python train.py --n_layer=12 --d_model=384 --n_head=6 --n_kv_head=6 --head_dim=64 --d_mlp=1536 --vocab_size=8192 --activation="squared_relu" --norm="rmsnorm" --norm_place="pre" --norm_eps=1e-05 --positions="rope" --rope_base=10000.0 --rope_fraction=1.0 --qk_norm=true --attn_scale=0.194 --bias="none" --tie_embeddings=true --parallel_block=false --extras=["capped logits"] --init="normal" --init_std_qkv=0.0293 --init_std_o=0.00598 --init_std_up=0.0293 --init_std_down=0.00598 --optimizer="laprop" --lr=0.00118 --lr_mult_qkv=0.4 --beta1=0.95 --beta2=0.95 --lr_head=0.0144 --warmup_steps=227 --schedule="wsd" --decay_fraction=0.901 --decay_shape="linear" --final_lr_fraction=0.0 --batch_tokens=131072 --seq_len=256 --doc_mask=false --train_tokens=490600000 --steps=3743 --dataset="wikipedia_en"
MLP neurons of a small language model. Each row is named by its layer, matrix (down: output weights) and neuron, and shows model dimensions 128-255. Each number is 50 + 12 x the weight over its row's rms, rounded and kept within 0 to 99.
Before each neuron's rows, "fires before" lists the tokens most often just after its 100 highest values on Wikipedia text that the model never trained on.

fires before: "2", "1"
L5.down1533:49 56 18 74 67 78 50 50 49 46 38 44 57 44 52 59 49 71 75 41 51 52 55 34 64 46 83 61 34 36 57 35 68 49 60 52 37 47 48 54 51 80 36 41 41 51 41 50 63 47 62 52 44 57 34 61 57 68 69 46 41 60 55 40 39 31 55 34 62 39 53 46 35 51 31 55 41 65 59 45 57 57 43 41 20 45 56 39 44 52 61 47 58 29 58 63 69 56 43 42 39 52 50 48 60 36 32 60 44 47 45 57 44 53 26 66 56 37 59 78 56 15 56 70 25 62 35 47

fires before: "|  | Republican", "|  | Democratic", "|  |", "|---|---|---|---|---|"
L5.down395:30 46 38 44 60 45 37 27 55 55 43 59 66 51 65 61 38 42 40 45 33 52 56 42 43 45 48 53 47 42 54 35 41 66 45 54 55 45 68 62 43 48 40 43 68 67 27 29 72 45 38 53 36 59 56 28 31 60 68 67 49 66 52 39 64 48 38 40 44 53 68 37 45 51 42 62 50 61 63 58 55 34 39 43 34 18 69 60 50 46 43 46 35 63 62 62 46 28 60 35 48 33 50 54 38 59 58 35 67 55 67 33 54 72 48 39 74 73 45 52 60 44 67 44 57 39 42 61

fires before: "\n\n", " He", " He was"
L5.down198:64 43 50 48 56 47 43 56 44 49 30 52 65 53 35 64 41 37 23 49 41 40 58 38 54 48 60 41 52 69 51 41 67 60 24 51 47 53 55 57 30 58 48 57 45 66 57 55 48 52 50 42 58 52 78 32 54 63 50 54 37 36 31 65 49 53 58 43 50 67 47 48 24 47 53 61 45 50 43 46 59 15 57 39 48 55 59 48 43 54 66 47 31 31 58 44 70 68 60 77 44 58 31 63 55 27 40 59 46 55 47 38 51 52 37 52 58 57 50 67 52 52 49 50 70 40 22 38

fires before: " | ", "–", ".", " |  |  |  |", "'"
L2.down646:55 55 64 32 35 46 17 36 42 56 53 48 32 55 54 41 67 44 48 38 63 29 37 35 53 69 25 64 61 40 45 55 63 44 37 45 55 57 39 32 49 62 71 56 51 41 46 61 72 46 55 39 57 41 49 38 28 61 60 52 35 42 44 54 41 56 49 43 29 59 42 49 50 62 41 64 38 42 51 53 70 40 50 67 72 55 33 41 49 49 54 44 44 47 71 46 35 36 52 60 22 56 62 60 27 43 42 45 63 45 34 54 64 49 58 55 59 53 30 46 67 58 08 44 53 49 50 59

fires before: "| ", "|", "|  | ", "|---|---|---|---"
L7.down1278:46 58 55 45 61 49 41 67 67 50 62 63 56 44 53 55 78 35 42 55 47 48 41 31 62 39 44 39 69 56 49 55 39 45 46 35 63 29 75 42 54 43 55 59 43 64 37 70 63 44 41 70 50 60 57 47 37 50 65 50 45 62 41 55 40 64 56 39 46 41 71 50 32 31 51 51 64 44 36 63 51 55 54 49 43 49 56 44 49 65 64 35 51 56 31 56 49 56 54 29 30 61 49 29 41 60 54 45 53 44 60 46 71 60 56 57 56 55 44 48 58 42 38 38 32 60 51 54

fires before: "–", " | ", ", ", ");", "-", ":"
L5.down825:65 39 49 60 56 70 43 52 37 39 33 35 52 59 50 38 25 44 40 47 50 55 63 53 56 39 53 42 55 45 38 32 54 63 64 57 56 65 60 72 55 49 37 51 34 44 59 37 49 53 39 72 37 71 42 41 54 50 74 70 45 44 56 43 39 43 47 56 21 30 44 36 60 33 58 39 56 65 58 63 54 53 39 62 50 47 38 46 66 49 26 47 51 21 77 55 45 65 60 38 55 41 52 66 77 50 35 44 37 43 69 22 51 24 44 46 50 40 54 51 54 42 58 52 60 57 74 58

fires before: "–", " | "
L7.down914:46 54 32 48 59 33 23 57 49 56 73 29 53 46 59 72 44 57 36 62 48 31 44 56 19 63 52 44 24 50 53 24 69 49 44 43 48 47 47 45 48 54 66 61 37 38 58 47 59 40 45 64 61 38 64 52 56 46 43 49 44 72 68 50 61 39 42 54 41 59 42 51 67 45 37 35 49 62 59 63 46 53 58 56 54 60 36 39 47 53 50 50 69 55 54 60 36 45 36 56 37 34 33 38 46 51 59 50 34 46 59 57 43 48 30 30 43 63 57 53 43 52 57 24 50 53 54 43

fires before: "0", "1", "2"
L7.down1480:41 61 64 60 68 48 57 42 54 51 41 59 54 49 50 40 24 44 55 51 47 46 39 47 60 62 62 73 55 39 33 45 56 43 77 52 48 43 27 38 66 71 42 71 52 61 52 39 39 49 57 42 65 73 40 58 69 37 51 33 50 33 63 61 64 35 62 49 35 44 75 67 63 42 60 50 59 80 36 32 57 40 56 61 68 51 44 51 52 54 42 56 33 43 49 56 53 40 62 57 57 57 41 55 52 55 50 56 53 37 46 28 55 57 44 48 53 45 40 44 68 47 56 49 54 36 64 37

fires before: ".", " | ", "–", ","
L7.down206:68 61 48 45 36 44 25 31 42 50 34 52 60 54 45 66 47 37 44 71 63 49 46 51 50 42 60 73 62 19 42 42 41 47 46 57 50 56 67 55 65 43 46 42 58 37 57 75 58 41 42 59 36 70 55 62 37 44 49 66 55 36 74 58 37 54 51 54 50 39 43 34 55 67 52 37 36 58 66 53 47 60 50 80 34 54 62 33 63 36 44 76 56 60 56 39 63 51 65 37 56 55 53 68 47 54 32 43 47 55 52 69 67 45 50 34 71 34 58 50 48 55 59 47 53 57 39 46

fires before: "ia", "a", "es", "i", "e"
L7.down916:55 61 49 55 76 49 41 51 45 55 60 60 58 48 51 61 73 58 62 40 44 49 46 45 45 60 63 50 40 40 47 38 56 54 40 64 49 40 49 38 43 50 52 67 54 59 58 52 53 51 51 41 37 51 50 63 66 71 54 58 66 40 57 64 50 40 43 59 53 40 67 45 50 50 34 32 49 57 42 35 60 48 55 59 43 59 45 22 58 62 50 53 53 37 48 52 62 43 47 26 36 68 46 46 70 25 48 44 45 61 58 76 36 59 64 58 42 51 50 48 64 38 48 45 37 47 54 48

fires before: ")", "–", ");", ", ", "),"
L2.down1251:59 35 62 53 72 58 45 52 64 69 52 37 50 43 60 42 49 42 29 35 42 23 42 47 62 51 51 32 55 58 60 50 71 58 62 48 55 57 49 32 59 44 52 69 38 41 44 44 66 47 21 55 20 56 46 41 44 54 50 47 49 51 60 37 50 68 46 65 54 56 35 39 64 44 32 59 50 42 38 56 42 84 57 50 50 43 59 39 50 41 62 61 45 56 57 58 58 49 40 61 43 51 38 42 43 44 17 46 61 70 58 65 43 41 36 69 70 39 50 38 43 75 36 51 53 39 69 59

fires before: "\n", " (", "–", ",", "ius", "q mi"
L7.down604:39 54 43 52 47 56 34 55 49 51 33 62 52 47 65 36 46 46 60 78 33 67 50 39 26 56 71 54 48 54 47 38 63 51 52 34 52 68 65 55 37 42 48 52 41 32 60 74 56 43 69 52 71 51 31 50 57 35 76 64 37 74 52 37 55 55 17 33 52 74 43 52 36 40 33 52 49 66 48 45 62 28 55 55 49 51 41 49 44 48 41 65 42 50 49 45 68 56 49 44 49 59 67 42 42 29 67 55 49 41 53 48 44 54 45 39 44 47 21 57 44 45 59 75 40 57 67 44

fires before: "| ", "|---|---|---|---", "|---|---|---|---|", "|---|---|---|---|---|---|---|", "|---|---|---|---|---|", "|"
L6.down702:57 53 54 46 37 49 32 51 56 48 45 41 45 49 50 55 48 41 30 61 70 29 57 57 53 56 60 49 56 57 57 59 28 36 67 46 69 30 57 51 45 52 58 50 51 32 47 71 56 67 39 37 56 59 40 44 50 35 62 55 67 30 26 46 32 43 84 39 51 48 80 46 60 60 37 44 54 32 43 56 38 46 56 57 63 32 67 39 62 39 58 42 43 58 38 42 66 50 52 34 65 51 54 43 35 73 68 48 53 42 47 48 39 46 25 65 73 56 39 58 40 42 47 48 61 51 38 49

fires before: "ian", "ia", "ians"
L7.down828:39 72 47 47 49 50 47 52 51 34 64 78 58 52 51 51 47 32 60 43 55 34 56 52 56 43 56 50 53 52 40 58 54 56 55 48 57 29 49 31 62 66 39 51 37 58 38 61 56 52 65 45 44 34 50 58 40 37 63 77 51 29 48 48 53 55 64 38 37 60 72 37 62 61 34 44 43 55 41 58 67 41 57 63 60 59 27 54 58 39 47 62 56 51 54 55 43 43 68 57 25 59 57 46 45 55 57 57 43 37 30 56 43 49 63 39 55 35 60 42 41 50 50 57 51 42 59 40

fires before: " | ", "–", " |", " | November ", ", "
L2.down404:59 49 49 39 50 34 57 49 36 53 65 48 68 70 26 49 49 49 38 51 13 44 34 45 41 48 66 46 38 28 55 42 54 55 47 41 66 57 57 61 52 61 56 49 59 46 64 51 55 64 56 52 43 44 78 39 57 63 31 57 62 60 42 54 44 56 37 37 42 54 49 57 84 50 33 68 49 54 66 44 63 66 32 54 78 60 29 55 44 61 47 48 59 57 55 46 33 51 74 49 69 67 54 47 55 54 60 64 76 52 56 52 49 45 31 56 49 64 73 57 39 44 43 71 41 41 74 77

fires before: "o", "i", "ian", "a", "una"
L6.down994:53 69 49 58 46 60 37 48 62 46 37 42 48 57 30 53 62 63 43 53 51 57 26 31 54 65 74 34 47 27 58 76 36 55 29 64 56 29 23 79 61 27 65 61 51 48 60 35 53 54 51 51 51 43 40 41 45 43 45 45 53 63 71 50 49 52 53 70 64 41 40 75 37 52 64 62 45 70 52 51 41 63 61 46 32 45 63 42 41 74 36 31 64 40 28 50 60 43 75 66 53 58 36 41 46 46 34 51 78 45 43 60 48 52 61 39 44 67 30 25 38 66 56 64 54 50 48 58